{
  "n_head": 6,
  "head_dim": 32,
  "d_mlp": 512,
  "norm": "rmsnorm",
  "norm_eps": 1e-05,
  "parallel_block": false,
  "init": "trunc",
  "init_std_o": 0.0385,
  "init_std_up": 0.0385,
  "optimizer": "muon_variant",
  "lr": 0.0189,
  "lr_mult_o": 1.5,
  "schedule": "wsd",
  "final_lr_fraction": 0.02,
  "dataset": "wikipedia_en"
}
MLP neurons of a small language model. Each row is named by its layer, matrix (gate and up: input weights) and neuron, and shows model dimensions 32-159. Each number is 500 + 40 x the weight over its row's rms, rounded and kept within 0 to 999. Numbers have three digits each. A neuron's up and down rows have the sign that makes its largest values positive.
Before each neuron's rows, "fires in" lists the words (lower case) most often at its 100 highest values on Wikipedia text that the model never trained on.

fires in: "of", "among", "including", "from", "individuals", "muslims"
L4.gate154:557408534493603507505519447512449491548436514523497547470519463520506472471471494496558477491509459491560542473519445610440531439503525480538477538559471498469461478445470509512476398403510473473417474467524455478541504473514517505475514553491589451511465437552466509539515528525558482493464515502458451439464516489396528566495554445491496468498464497553460496483519490539500458478559
L4.up154:560497501468533531416495509518487523520530548485527503521478459511475474486459458525518535399491487489474505472504472477468534474568574591516458520530551541533445486486450540494529510481443484512510500461524461462511488483546531436438468546448562539442409459488452472547525485468541588461425518507389476526467493523495492376516551451490560492478469431498428386510517514503432472520516

fires in: "of", "well", "known", "000", "muslims"
L7.gate88:418532508460532384464544488488487507517459488490528515497511461492562457506555505508527494484454492476588549500522426549499474439495482511460489475500537522497446529470524523502447470511457480513583476465626472494543509520545489546533512541462548623526523484406538519521456501500464468540469541519496546481503500478495467488477533515497500449434460435460545479552425557596441549471465
L7.up88:501489528469430533461559482422496498485509516515506512501487564500548507515461414478484550507454401507503511495448461596482485472484548430537552531555524593490487473524477551508439425497559506454498438507578414481495566484541536484456449408411512534476480487503509464548457508496504496517500518464509429524538523485519523529493489466478546505439490410524531495535466523465434513527487

fires in: "as"
L2.gate505:436461537441523501521515489519469402532546427474543462567504530522512457544478543564483548577458505499481455487566522520550504414556484537487519515496520479546514484496451474462581547498481480523493451452397478506465518427467466450465496550474473509570476540472487482527484496555501512488455502597509466545566512537467473482556492486488450515499422460515438512525506490449485491474540
L2.up505:505480416503517514468437522557471494524534517599530517469459508496453576521511486495543511516450470455549490487415461527485447453484516462484534447615526520458503469489527497544497459477491526470442477539580548510497405525536494495445518395558547445501461498495486537490489547516517440501553433493516523493461598522550447611502516515521562508469488520445472520551520451529528479549476

fires in: "second", "third", "puerto", "household", "3rd"
L4.gate268:528523516506448518493468558520559547500483485488471450558541523586485522477474479506478508502498526461505589462416549481516508483495493489478451512509427548531488493472498597534446520498507417526422477456491512460526552454448512490444533435430472445536509472492529508505472450454441463491526599523503502562571514541510494539538517446471501494530504404484480472493543436501470496569531
L4.up268:484500575480493511422447493455504547510483504454494494507494507493468573538445524555420404509523496536449511415526489492460487533508579599546505476483464532427384489481505510527447475493527413479447481494513550470572524494397457515563498434450459489554476465563545529533447438466488470596439525474486564476557474477497496473522577476473514496561456438504458495430531513516468462539463

fires in: "in", "i"
L2.gate447:491498474528424453519484483476423508571514494547507462485505508479464428507490543491449501469497550515581541489385548551497471469456493453534428494445548470524509520466424536514469473491459489492454493477427523527503469488416470467507531503468498474574489511448517534514509545439449507447433483501466509610523495470497537450469500529551446501441511521493485516462520474445513528479590
L2.up447:471499479530514455558423423401470489531553520467460516492519504476527517502488516479551517488420473500490496464513487496485481466549484459412428556444473457525507598484444437445485519478499524477436480480435550499507506515540532500542508495535555507489468453536554506494456491517490482544519450600477548485501502497536469502448458566509515444516483526542505528527580461448536469455483

fires in: "had", "graduated"
L2.gate124:527532455496561501462476463465417454558496579496471461508503467492514438460539540470485525513504597435526578549482497512484510537435531461512443505549470482561483540489473510533454485479499583461457492514540545574466457511505436472511473512497516513479563493540547457393545510540558485491486481501534477497469509500504490552475536444560595500475519482482530514565503524493489451443505
L2.up124:538494431517577511547520464422468517517538596434464431491495460532600475485571519569507484489543596479517529502471474591475543468449547471531466507473451439574509506473484493564505527420500465485461460492497459495500502524495400435528460490495462552447528505486577450474515523520487502467554473504514484537560531519513524516517520507469499499470584502491502490521553532476491570424496

fires in: "of", "had"
L2.gate200:480470429446573508479567472469531505551482499486546508477416517469437470541430521431497459539573487478476548488480484597479526536460460424535490502507418491509523528557510521500520532474474537507505519511462540513518481529437513460603488518495491474482508408444528525463489518464452475492493516560427561458486495536539483460435578480521539510426497543477464482487454558433481460499452
L2.up200:492490514531559515454584461535486509511476500495494460481443462527435438521538524544452496453538481474506449597454460491436495539553567462566428491505472497540480526485504509533514492470510482473515543446515439514527529512511569528558482480555443498498459486520484474508444485526422530485504381496436525519482492510482538410492537474424427519563572461522541475412456520596514586520503

fires in: "would", "could", "not", "should", "can"
L7.gate189:442543487496532519509583502484515564466541524558516439465474486481491490495465410488535423440486505455459483447522518519543451488532526490494486529429556467483529544515514502553512453556489468437473461493536445522463502583546499493558500505465575496489475449501582560471465512476543445512475518517560462494540486504594438483499517477546510497440465468469531567518509416480456484409509
L7.up189:514444557466509512488548423539502511545544524536554496517441521494541529503462439545480528544565582515540491486486537532447505475529536448546499511423499469500470523525436489513526459567437472523470485493445517474512474546503429498446450519418485511493516483547491496519498487498530513562568458532549518527465499483557551462507448530478476479485537451453521487517556466448494540481561

fires in: "as", "language"
L2.gate384:470557513479539454502508498536483474485510407475529481490507542572462530479444544527516502521501485476440589474573484534471562440512488535463524544486484564581457574530432471474450495489476536461449483428537517474469532509532470479538481498443494532494513503515449538527569476455530458567509563504486520449501502458505542544477511509550461540521515478527493518497496388469454525441521
L2.up384:468537410502532515518466473466552500480517528591494531435460460433512522491516503560459469493579517544473643525510477537486553493493483458480459535488524528499504526397404460575470451432482554455481559524513458530460466480488532507455460453459439504529514528442510490480461514487489445523565443461463533505496510547529483511549497472487533505520485602533429544467512461534482489485491

fires in: "second", "first", "third", "candidate", "1st", "3rd"
L7.gate153:477521555487517440568554460501491505479566449455549476553489484523523493469517513523547425475500526464487467387530474537459448578479514505525529520459502534553476602545530507560444491499507405385468485512487488503531557525472505520465500439445539496558552441466525509504522480460449410522508594572480503498446515533484489509636482489503481526524572509483436476501449560529479545543456
L7.up153:557489564456517450500469566487460468521485474442476452480519480508510533531537512519549457501543466520428527524492546538464492494529460393534482559528476485444511494525497492445496382495525395507499566532511514558474406538470441518510518505510509462549533491548536504474492429513569458532410483492520552487533554572472428517561540497509447541486485521612507531445472473482461467426573